Part of a small language model's weights: RMSNorm before each block, tied embeddings.
MLP neurons of a small language model. Each row is named by its layer, matrix (down: output weights) and neuron, and shows model dimensions 394-521. Each number is 500 + 25 x the weight over its row's rms, rounded and kept within 0 to 999. Numbers have three digits each. A neuron's up and down rows have the sign that makes its largest values positive.
A block is one neuron, or neurons of one layer that tend to fire together. After each block is what it responds to, as a language model described it from the Wikipedia text at the highest values.

L3.down69:486497503499479484505458533486536469524498511484548469520563455558516514497473518522469519503494473466544476461485463503542561555507535523495486503505518497519495498479505541504564507508466497518472523511484471463509500515477507487455525537466498481522482533445507511512529506487507466522477457478495497517514490502492524443500467510499505500493523527504505529530492497472488527488503
L3.down604:471499513516507469497540523548467496480476442472478542543477525485514511522492543492468505495518537495497497507535517496528492493485428514536511510514521522522534506530466513508529532496492551456465437509497493470482513537520456497482510507507530467472491443470518514486472485529530498510504495487541502474537449469488501512530510469487500473488424515503519541518494497475532497482459
L3.down740:462496502495515519511471510481505499451495492490503489501490496483515428485508525496520489495502546507465513507496474477498476538472491478505529526487491484498520504522525548503489496453500502484525452485507510500495486554552453539466482513473495479548504527476541455486521481457476488470512527484483518494474487517507527455525505531512461497498469515554481515485471492490499449497529
L3.down926:472497528543537499480509509480514509504518496503520468520510474509475511484526513511504528486511423512504456533456483483495506492490526540516525499473519488518509532524518489522512473530474523456472516529479534496511496512511515466489474480477476458496460450497485507547453523510515482474462612508488531442475497466494460488505518501438525501512528473432477497516513515505486492471483
L3.down983:521473521431427485526514499492481512517507502541498498524481534520457517487521477498512491525501472484473529473492498535464475486499513502521491517513507509458509516484514503504486474456492502514515481493497495508488512450533518472511484542494465473508494522486548507504514506547519504517519598507495470539520501502519485498508521510455425491480482511495510529524513481498501492484499
L3.down1467:442492518497460516499513465470452508523488540494448530503536504498496514519496548483486510483520514520527513464518468496504449481449491501510503487477460473500463514480507539500503518540490467490513489489495499536536503505542501460494498504499429489489505515463555507474510521523471479504447527485479526531508531524511469489501502554470496502459500494497484521516472536437533482475494
L3.down1817:516526488509522482484537531492517464495465507502535487488512479476488499535513487485487484510512525519484456481545453487500468473510477523519516464493515505491516450494474468454510498474494487474531504467439565499511519500529540518505506484506519491480502499501517501491510476505497472478466517531497497511556472533491482532495496470509517495536476477557476510504476457501472508483481
L3.down1884:512503505489517506469476491493510533477521468538478471490505488447502540549538499497583493507487535510503534494476515530510518470488507469512547570512529495543500513496493497491484519537470501485517448437522523522516479488511489479486506489488481465482473481472484528502521521476504485527459513493493507544515520475487551488483526491479491519491471500492512544529497520522488484499520
L3.down2041:468502541487490497550525469472515501497504466509483459501545498478476448532535516502470519495516489538469462573460536470484506471477483535491521535492499528514496516481533529526530524520462557465499496513471501561467481494485505487494471473536519491506471519492516482505473504468512483503486615487504490493494482491506486474502485511500520504497481471526507528490519506533461472518477
L3.down2076:470469524507531475515512511464523507501518476461516446542470511479528538532537519511500451495513495545486501462480533442524519500476520522511521493546499466493479541507479521452480481492509471464551473478498494510535447522492517501494507512492509514504462515458506522499490499511483444483474547509540548514477485519514502468508494502500517484527488545509510566504480517467493546492511
L3.down2164:514504518464515504478511470483489500504463521484474469519494505492542532476491557497532517468503483483509500461515444519473475484469512504469500506504519504493479543516532517474510500465493500521534542506511498512523495477459502502541500452471471505459477505544477494514484487513507464467489504494464504491553510469486492452529545468471550514550451506497459481443496502510520534532478
L3.down3320:478521495499487517519474493476540529500514494507528491486519514484495500504483521526499495479510442499491460511493518516536483521498536511494479509515545523552501503532476535503568474489449513497527487498514545498526465476538454485513533494479498489483508536493552499519512482458519539534505467471446486513504477508503484491487449497465533424500481520467497498503502538484498477484489
L3.down3414:526510503477507483517491533451499509534455519549547463498496489460510515491463525479531533500543520512514489511535458534484491484551524521556456494470510545489515479487478490517506512517508482494545465490511510480516491514540513559517518483478447506520513510462524483508509475478517475467507409499512497464513500472487553504506534502505510493544463488535502519519488461506508506538512
L3.down3576:509503516505476468481526537479520545483548479492525476527531525520452477496447493499495569515481528442463482504559454519559521475499490521452482515489479504519509492544505482489492475541526520503484497476505487504522520462454503466498516507461481497521555489481509487484515475481484524482471543537531501505513493525495512526505510494507472481499505453476537527511490506492492484537492
L3.down4898:489516482533523479504488481508502525447478538454477457487516537504494524471485535517512521490533492511555483499527525522501522489477506517514505495508449481538509482489472507543501523506523477526515481508500503506497541478472476512484496559503460495499529508499478578502499495522519508505515533463510527530521516489529516454534476525504550541528526516472519481537510514489512495499504
L3.down5135:508538501493545515519460511517507510474511455510564492499455481498496482536511502518519522529501492475486504509527507502514466569494498499498491493506506439503528460512514483514505528511474497494455474486493506529523472519499490514514540514473476505481463473483520528513499526534523479548510478460521504479507506521519498505522518467497488502471487468523484488482493511474540456483485
Description: Units after numbers

L4.down1218:497485491490528495477482494521454455509471492457476516450502479474523492552483513468538515463461527472505518489501471543524486522534487527516479470518467436462541491493448498484514501514525457512528526473449486470520542472555524450487504484494483497537515516526533464542426517509534526507504517485473483509461518519503460509492560500496505522532516533512567466486486467468458459475522
L4.down2749:489468478544464505518478522528512510527482507517512531480452529527501481476498503500481508500512519486521522500483535461527507511481492501510501487519482475479511496498473450518502517470498498489534494532492497529536540505504511504531508536490533514536503540555504500482502493493530489472479470487508459496521470535505493456479542545459518547517489502451488545549471514475510525486537
L4.down4462:517486509511519474466447522471521512531523549529525496467506498522501468507500512477481528495462468519450502520496519477507464481510525472496495499539511509514531486475514487522461469509481500547512535499530515515484519496479485501492547502489481487512527451533498536494467491483478510535439482510484507477501499495468512514527512474485553498498465484490477497488539538499505508510488
L4.down4843:514536440550532455462489460480514530496506483474497501485507475469495542536528509479525530487461559495502517446487453492514474469494473524514530510512465486496513530522527531538479491481525498489521501463535520512505530507447515497496490517530532516505448473486482483470514494475511491509510511499537525471490511509489512451537485509467468526481510510495500531478534483499509501482508
Description: Foreign personal-name fragments

L3.down595:502518472504508526507464480455510495512530504529463471524506512496510492460475481524455468497507494495496467526507532519502497525524506488502517485462499523515459492499484454489505481489549499452517514512539541446488456459521484504492515492499486553489512500519467476528494501498493472537489502517490504516507495505496532466529506512497506494528525479516475539480492508440531531517496
L3.down868:487490463470492510526484543507513495515516480532464485481476503553509497496524488495475492479487523528492510502510505501501497537468531510471490509513511490492511491509459497478506508508543463492508520532479512452475527517457501477472512478508495547530469516516514526510536518501482521516534495533513494484463520496493544498523531497534523509487493509515524552483487488487526482499503
L3.down947:516501483491518470493492475500457498512495557481456495457494498549493551521488549475458515486497495526481487505522489520540534545483483551524470478502473479477487524452464526500531502524517517503484517540502506554529508524495479438502500507497498497475473490528460526503487494501485462482470531470462537524536504493500513478515522541517469482505506503506502483484505506481510495482500
L3.down1122:519499517505508482458508492458523480574494519524475551505519492548511506495496483470499511491482511515491466535496482521474554501509457495534496498494532513510494529522511503523505500501515512456463518503498519508529477501539490509525481484516501516458509523485494481493478507454518476429438422526519511476520494513513508486433463533523478513547471518471532506520510539511494517531450
L3.down1521:487522509486519466497486532492484485500508500529477444481484521544515481460486513527481493482501526531510480556505508499510528514463467478450488504505498488505504489478480489502496476509521538506495516482505471504505455507481424513468498544515474547492496539537521533525523496566488501499465370460496520482540503501470500474517500504489505492479472513518510493502501518483504489468487
L3.down2227:489485514505512503536455467477480533504515527462490493483538538488539493432452498535540528480488477602482498498467477544502500503503501519475534525506519485482491481480497461523502526458496487505530501451479480493492491514492456486519508551520515553501543529534472481513521496507503484492544479473515492468470515537522487520534527494545477522479466502465525513486483488454490500510535
L3.down2433:462529531507518501483556499530478471506475513527502500536518503463514503470485490467483529525531514522532470456536450490470487478512521479498541476511553519469506538545502466502495472463481499510528484496494487501491495515514454539456489462472489527468505514516509495485561517498456501507501474449502446472539523514506501529485559488470498477492473492535505442502530506511505503500496
L3.down2736:488527471512469488490492528478486496526491484551523506479503502519527494524502487490477506495501541521508526463483486465455527491473514471505483538435516477544487505552499472485461528538481496512493496479496471547556504514521441507457555547472524510505503532529492471494507486499460515513538382497456502541489514559546493487478526494464516519557516516489501489490488516523521480485504
L3.down3335:484470498511446458487484496548509499493506459485451527555516486458469537472526527506495460473501478517516470552544535494501460513471478513467544509444508507498511462537498491497501478517533512481495502490521515520486481470498483488512490510472469527513511544513499503542531471476472505443479462522534484479524491488487499529496445522510482484488454459484467546552526484496447555496522
L3.down3808:457530518526495507510521514473523516510513527495482542466514456508505513523513508519505458500488482551537484513474486508483503512512530550492449474499518478505455523494484501511533481515518473479528510487515522518498518457523456482475473507445521486498542556506498556499514523509452437493525452461530473502519491482523488502471462467477495489484510483529495495543528516511519479506479
L3.down3860:494479490475525450532494527490459492513468458502500510493467497488531538487518483541519515477517525542510508485468532527498517517549508518486507461484518472538518520504477507474468486499513513537500482456528506499495526479510534512506508499505509544521543492463493444485498527508489506507551523526507497495513505536495505509535500503452490576510509549511511471516475502503476516506554
L3.down3899:499547512444559481513501472487511511519471504527577501502518538522519511440547474524512518508482524503490519491474517546493491522482508495500482544481492483473416514518565551484503521463479512484517520495485483421525482525556513531493491522487544504532518525520541533474505484535457469533525517466462487509498468495499505495554522538471504476478515496494501480511514516475462540501497
L3.down4545:538477547474455464522482496512517489513526542478489511502462500487474522465520486514514468511504470510494499494521489469501498548507475509462479465473454498505497484523507489503539481456520490464546468512519556520497491486503432486500526493495523511501551504511492488475482489525462504465414441467512520488497538451549483508509564484529533495468510509499470518533538543480526498510501
L3.down4620:509497473499517473457440511506527500484505472478472458496493568487485483495492504467526492517488488525502484511502494502499486482495507477521458466536483531527497505492496534499509507506520505507494515462531501511476495540508479527508488532481509549479502446462511510486471510488513455524473518483472487484525470473515467499489511474498463494538497501497526479448477491520511471501479
L3.down5038:468505515494504504567542482522534507521503509483507507473524528523543506498454528512515496490527500565503446536458502483496477512470511499464529480478492520546482468536489504442484451500525464514519506479488505496500539489513494490457483473479495510488547504507477498479531511490491507483487478503451488472531468526517522500492503552486496491515497538514499466515536476506468511474538
L3.down5213:487508511493521500515501476489485530526469526517469518462481501503527500486516496511542532431460507539508466479534503507480469496553477492469498509497512444534538499511482484514483503486485494525525471465492506488487515515512479507509468509452504523487514531511484452517480486450504506445492494495504508498517501534486441489497518482489515586517498515523540477482521501477484502503533
Description: Non-English name fragments

L2.down286:529464498506454474551506507481492521559533475526504490474481432487502496540518465487521493461523503500521483506503536498529444524470499501484475528512537500534511525471546531480476475479544495474482492484528433513537499491467455474494484493469539501469497515517568500492492525536497520488521538466489491530466521498490539460488495473506494487526526494466526477483496502536540484476467
Description: Pre-verb modals and markers

L4.down2381:531490514493510526495491503509515501514512501498500508486534526551533491482470507480467465533483473476495511490518513504504525511435512486483512532542491527506491525499484502492486453492489503479510493507471474444485470491508484516507503489490466455463499520498500532529468504467494466482485464536491499537537519484543480530502489492488485486472452473506512488522475547454496506542507
L4.down3403:523557509504512531522461552519508479502496499478528513521503506510506499499461513534489520501508453453563500541549478515514497529493510522554541534510486535532555467515522545480520496540500460531505458450494489495518489487535527475453550493485437511460547513459499480521516491526482506529461491478513520478486527484494480510524523481468503552466493507516488537479546515503519477485493
L4.down4349:493514493499492519483476487536515541496540491461509514468532510469498509517515490538510490495506441519527525500553489498447508496475512464519514558522512522503513506491492516510504488512478476487465496445506523493501464518527555490513515513502445502471514503468512481564488501475458501512527512469496480503478526457494470470497514498458499563492507503491469482506524524471525499536479
L4.down5211:525491522481523487593484495541516487524513539506524494515478508525471480512471517510486513472485456486450515474515478493521494493514448482529507496519494519472486500515518525510476491499547497500533466531467516492458489502514546486526480486477528465473542528518487525516490506485534553496530581543531513515450472464511486505528509504478510531508468494511480490497522510455470465463506
Description: Units after numbers

L4.down1302:497484454534487459479480504528475516495476489521493517477583475485477544503503527486538497437498529525523526485440512534507494491495534527512515506517515502485511448481567551493512510496516504466514537526521485451466517495508516524557497516494497483544507480485516493509530495462545530496577523515483506467505494506477555504467514497463540507506477490456480477506485460504526458486520
L4.down3887:503488488503499528499459519493488505504511495535523534521495509501450523532481504529532498478535506542462500506506501484498516498458498503447477482495506535475479535490475471494488468492508546472546457513514472453493471531478536482517500541503481524490485506517496458517505480497526486496521541472494495510521478545499533482460527492494475479497502499501485508493497511507501441498518
L4.down4935:495506505499495485497497502504544506488525492524488479520491533513491545498497470470493491466476503592531515479488512493480506538481514480520488503530527467487519524501525500512473497494511494481495519534518457504497487467514480463458495515503492517478516504523488546490465477485495460509499595458494517513491495474492473505471510510504467470474496462466451498483518497509483516490494
L4.down5301:519470519501528446505499504471506496470508444505470480512493530532515525516470493512496529501500522572484456546519557450500531517477450505487454531462515485513492472485506501525474502510512508524533492492493456486455483509487501515514520551525518519497492524487459479477480518504511483518493578463501547513499531515499513482511508490484505473528516506510481527502461516471486502492481
Description: Manufacturer and brand names

L3.down27:462496508502488533508511514524506480499466506507519509504496518500497508509527484499517500450477522455521522518521492474497507533418509513505487476490554492501509501493526478507499526530542493517436532498471527530496462493477518475523471507481494495451525458509486486448526494465498495463482582525515542537496500479470518475518476492514507471478525476518513543506508497529505499499487
L3.down32:532480491482473448505504556500500497523504526520497537495516465469469475492479464470488550492541460500518447531487491500485467492552464540481531485497515492538514440488518577497432515464534495506462504491506485456524509502519529523505556454494451489447501544531493481542556478521537473467502486502463479539509500555488514518457502479511503488453511525506521537537516455529463490528455
L3.down499:502478491489472552486515514527546529536473470502502486509509517560488474493486512488513510474461495490542534488497503528492487537520533500526479479533476486485505487522521457470495478468539529475500495538481506501472517504527478537501486511489534483491514487502462499532491512527496490473530557467571506505471495498495535465494467511481530485534484500501549456481450475556490502530507
L3.down743:526502514502467502510504522507506431488523528491522458476532519491482484454490485499515475497474516473504513514495481512514501488480507493480518526465489507517508515480484509494510509466491500480479536486520534498459494505496504478589497480470496543501509500486517515492451532504504539479549576510485485488516491443474510537490526460518481503519476480519548513486497514503489518477497
L3.down1958:464539506505475480523472478474460501452528430512494479515496516466466468507484489482511460463554531513510493510488516503506526497498516521533523498485472495488525466486486482524477520454506516549474444498480488518472519461474485438503482492582514492517522470500520474530483510491490503516501526485489484503506530452488483543539512495489506484491517489464526491507502463453508477503470
L3.down2206:466512492527506514511501516473463523489514508491550532470509469474500535499507480511527503519532528528538488515478503516464485487494488510497525510525516477544508533513516499506521516512498482497496499448520536559498541492502519467513466500479522495537512523491500494514474498503488484482493541530524504549502506440457485534562522497476482500474482477501502495557517489451510514485489
L3.down2213:539460471518456504511468548547503503458500505504512467533483464484519485488493523503527479496501518451487530494515546466515500542488487514499548489488512485473511477463457519507476510501496521514556510439485476524499511472479465561500505506510517507528546478495521487472498496491502461511475429485510509538504469482485487507471543537473519487455466496499463480506482499482530541476513
L3.down2674:511461530480489489509511503500513541470485507496452500514539481515472485500512513446497515472513501481499481528505490478499514547491528527488488493495478451465522500551462508502453505515538512506483499516547487495517540506473494518522500488512493487497471483491539516480501498509512505486490468503554515474454533477519451521487505493450480494496496558512494488517503493484504495524533
L3.down2799:513536508507483491494440537478454553489492442515483489486512493495452463479509539525472504467527476518503473534488503529477534543498504463519531504488484488516520483498493518522509514503516530521526474490514545540468512527496463514480522500492485510489498512497479492487505529530488522494514480458490482535450498504465546496522507502494504485501506510487533486459481485485482514497472
L3.down3188:506471480464469511541527484510543503490495456566499505499453500495515484523537458528519455523492501490481486457518508481506531487506518483498527476524510498466517473495516493477457518510498476519517481494505460469532491454484485511468500485519476522465496501506491509456493468542501506488535575436508511475473491521511501507517505520490485506480473497475466489507486498479528515548530
L3.down3381:494521473551513557506493535493506522458488467510484450491543513497475484454484475522461526487458518561507513510488493498482514537467520528477512503512544474557488482488491475495520469481513475496510515465446508479501519521470520481522501498533506528518491493489532508488519439515509516518462547522469540510495494509485501512515487484471488491493485476473474481498500501491482506496522
L3.down3986:526516473522489533539471504551508481545510474501503491484463512499545466507485534511461492508510471486510477522542481483505502551450544487472449480470478494483539558494520466480479481546481487479537483529479497456509455479521508506501475522516484477478501490495421513494489488503475495545513560485538489509512493528526489528517476475458533550486528516517528513501454531461477506552509
L3.down4128:439479511544470516513515547535501493478522470498486526509518519512495474467480518480495493503476518498493522522482502510498455513513509505449512455489507489469479453494431518486506520460503532506510520447504511526453505487480459510488502512533470476474467533490507480524455488526492475499489517466528536537484475504534537481510483510511472487508494485473499484458553504524511501473485
L3.down4224:476493497538473504522527479538528458493510506506501511482492503463537525516482512522515483485500495520521469479508506528498482487504494502505524450508516507507481525500479460461531454505527518509468499494546509502491537498487508484530461495525433487500527489500483502501433564484452501502520537496542490461535486488489477516465520496504509546490502507520549501530499506530517506530465
L3.down4741:512465515515457516539479551513520499470520465488497523521464487509480472491512513523477482501510476496530507534494486492484520509455533529492494477546509497531490463484476539491510470496508495509496471530507511529479509504503463496519504531493504543509492471515487515514466555527495487531476509514510521523546457505479529510515492509481466504480521532466513536505500493503508461527505
L3.down4933:503470551493538529490484520502512531462511542532448493556529504520471495500453484506509541518489511528478507532470515539507497483534523510532488524499487448477531455494480515486498471476511454480523497498579500527468458506524443473496510492516510507529485476464513490500538476513495454524502482486490513498524510523487482486500517516471480508486484522482484445480492510518502460483520
Description: Car and racing terms

L2.down4483:508499527512482492487526481524493500493436486482484545535527482464505472487490519497524473472509474506525477490511511541500493532490491503514496493468510488482550521479510517516441497540487483524511475476495511491516536543548518503468503443514527464498524527473503520515454502488500479515547538525557524537487455449528496477533537522434503534488468516539505506519504477506472506493507
Description: Measurement unit after number

L4.down451:510486470557516529507499465517481523532499506474505522552457499463518509461505493504540508547505524478496481527472490498503460498545549520501441511479525524527493485469479521502478485536523516498490518533502477568565518504502454512493447496478505503480490497502523531460512528500500490544475495485490450580491484458501497546499503499453485513495504489474493481501526518525451466506499
L4.down1034:476451500523518555535522490542477515485504486483526484537510480504502521467540486468514474517514534459528495548523474474431511480503516492446509510470524496467512494490476514501502478490492499531540477501469474500525461507537456475505485452479535469486464484531544507521534492507527499514498445490524447513517479534482510490466459530447483514455525494487485491508502490507489480477454
L4.down1244:539524495515480436476461536495470501525475502515510508453494508471518490477518509498485538478501495523493484428564495491487500500510514523518504511492512555518473502486500505502479484496538522478502490523539493506479479481512489518492477547496518496526465446527476552496539486485507539463505510508501392503473480497497517471502509513453524527516499468490498503507518537493480440505501
L4.down4004:500453457540492465502497461495523511525530491491496511500501516453497499481571474480508500522469492525525513496473541506498510518528500487537467486513514548498522526514462496471486476535457492497517475518457556471520537480472449473506498529509521517471533493544519495504534479445495495538519572451515514528489517501500531474499481483470490527487466485505469492511540467488506458523541
Description: Pre-verb auxiliaries

L2.down2936:512497482515485468500500502485549506523470541540528511494491568524489465459462479483476511510473512494528468534449523502460510529499469521505487497496496528520505537495428459516511535505526482488505523523501476457487499516503437484506509513446497514451494521497482508536482515555495484506549473520479550508524473460531513493471504488492500479500462509528508498501488482514502485517498
Description: Word-final subword pieces

L3.down46:477465490500499444519486465483529532514538490515460536501526486505483538506557526493525490481476467505496511473490483501454517509495510519533529520493506433507463503524529495494498526507461526541492484514514516502565496470522498504494520503486492486466520497481527491488534513516466525463493528508508574522526493521510503503533510477511527522488510498447447535476493509495487485521478
L3.down919:490459520492519478523514508540482545538455503561521526522489473480509541479532499527473544554483467502571515468506526505505463444502509506459516534490517524471471476447468515566508509456488477535498506477492526533502517449480475498495489458438513447468499491534533513512434484480487460511479480501491480539494470510504488513488477581482463504493506448501517525534483485495519466498475
L3.down995:492451501522456446554505516513464488506525470486536521507500505491516489504512483494518457474456506532480480505508505495502486484469480473506521509522542502503533515547513524521520497465480501477497463525543484532515480537491489499526465510513477502501507487534506524540521531498468521485504528512489499499501511516490515488485520480503504514486492515499498466531496511503508476536513
L3.down1504:466483541506495484534472470505469506487537544516542490489495459489482510519456483490508511518545533534499545502481532516489498503501441475491500543531522500539508477493483498487506510483505491530492485503500501474510524503475476485513487546473508480529483471509520483496479545527498489506534433466530458532479489498488478514501525468550461497508482480515524445501494491479498482493462
L3.down2556:520476508540504540503501467462505507442511482470491498501465513567467516481489459475493526497489498533460484488504471505516477478521494550474494549544447500477502482515472548511520477512527510503529497533508497480541522515501510493510512516486550512500493481481499511483529561485504456531498549499472500522449507517460469528469502497464487484491521478459491526493483506542503459488502
L3.down2811:487510478487487511504527465514509491476531509504443519488491483444508557497511479487514493529529486491505546475512494528463514456500540520547472529476543512531504519541515481468528560544493467496503552485557499521496494483493530526504510494485479493508531486499500489514495517492503456519494548496506512524552444519497521484524486489502498536455509505506470495503505530501523549496486
L3.down2948:510480500531497474493463514523521499463474508548510538499502508514478527457473495533488454509484477501475512493477476576528521489449509514483527486519519513472494542488494506515502497523523486514525509502504500509492483511497522535485439473448509503505505459532498492557477524491518470441518523489453531508458510519515517472564471511469544485495477488476494456488499502455493485489484
L3.down2957:483498478523499508493513512473492453486489489484486512508493482498500496433542505528532484511506561465504497479465522464507490496466487508518499530511468482440518545504473517542542461511511493495500482506505473510475536478512510469518450499509517548529491459478483489477471518480526492501479457472480509544489520457478502479506456497508486520570497459527516457526464472489498497501537
L3.down3190:506510459545518489489502497525513478471536484516531459498505495495513501513505471491532495498511509534512472511472528458506521501461491510507491483487475510437499518455479525484490511523516480505468534500518472493475511523472481470485465499550517536478504498548502464469473495519502509511485588475543478534532475481495496481530498479511457478515492520464481494521483492522475452483513
L3.down3251:456505525527523489529523508508487467495514537514546515468468490493486479523495522482451498516481515503546473467506470478471485516515501492477495477500485511515494546523499508516538469495509514525546519492484504530560485508475465503504475479478504509486490473556508487473516504519466487474517537499507484502510494505544494512487480514517502463497486524473454468506496528535469466503512
L3.down3493:494468457495512531505515536525496518483533464512528536506532470478530524497523480478573562499525525475493507521507488536489447533492494489504450488487496477498512512509529521482511495484520531524483453489517448527536492465496463465504496475487516520496466510515497539525480484466494501534513599471493492511471492501504497522529444491503461508497550473498500539507525507465474460536489
L3.down3825:492485522495465525519522526522498534424519535480483459510528503493504502500505531478510463548504517503473508526539508530488503487470485473473483489485479485493495482525522527490468487518532469473503456509480513479500562478552521513484474526472464447474484532529528514478483508560502511479495556499489527451490434498512535463527520477516479490489507493458481500493503508489493483489421
L3.down3943:494486535528461487501474481489498482532489527510521497472545519539543464477542519462560537509534497542526488465485499491473518534525540495452506466488527478481523480543533522514524537499493494488490506497475489504516512522492525464520489520500515496468551548503496497504517498486529517530495586495495486513457469477509474548509524517488499432486546499537480536474511494459495464449475
L3.down4452:482485532513518504498514545502479510456525506455491483504529485585483505494506475514520499543488486485474480544463498464497452464471511557470523479492501510474488494474473528511463522471510443548500499490488482516499491454489525481527497489476531532449527487533527508497538515540523489515508601481499482529486523517498488495471523477556498463541529508532495510515509502540465500523526
L3.down5039:461520493448526455522503517487465554477537512541460462494484489477531524531507487524533498488488504473514485481541537488512452493530516497466498493517543515464511502491509538533521463521470477511550472506535515507503506504510451504511496490520510476483504508476508484521517501511513506504481579512556465507496508530469457538495483527524516478494523533507549492509513527478486466511509
L3.down5255:515478504547468486522519529519512539501494487532530505470478537459525494554467470468517524498504515480501528480505493516484489499527500529517530521544521509539479514483498497539496565494500531556471496473518500493504500480544494537500516522494496503511478516519517516506484491542480462514485481493455525529502467503503471530488505495459480480464535526500494510490503484436479491466473
Description: Modal verbs before verbs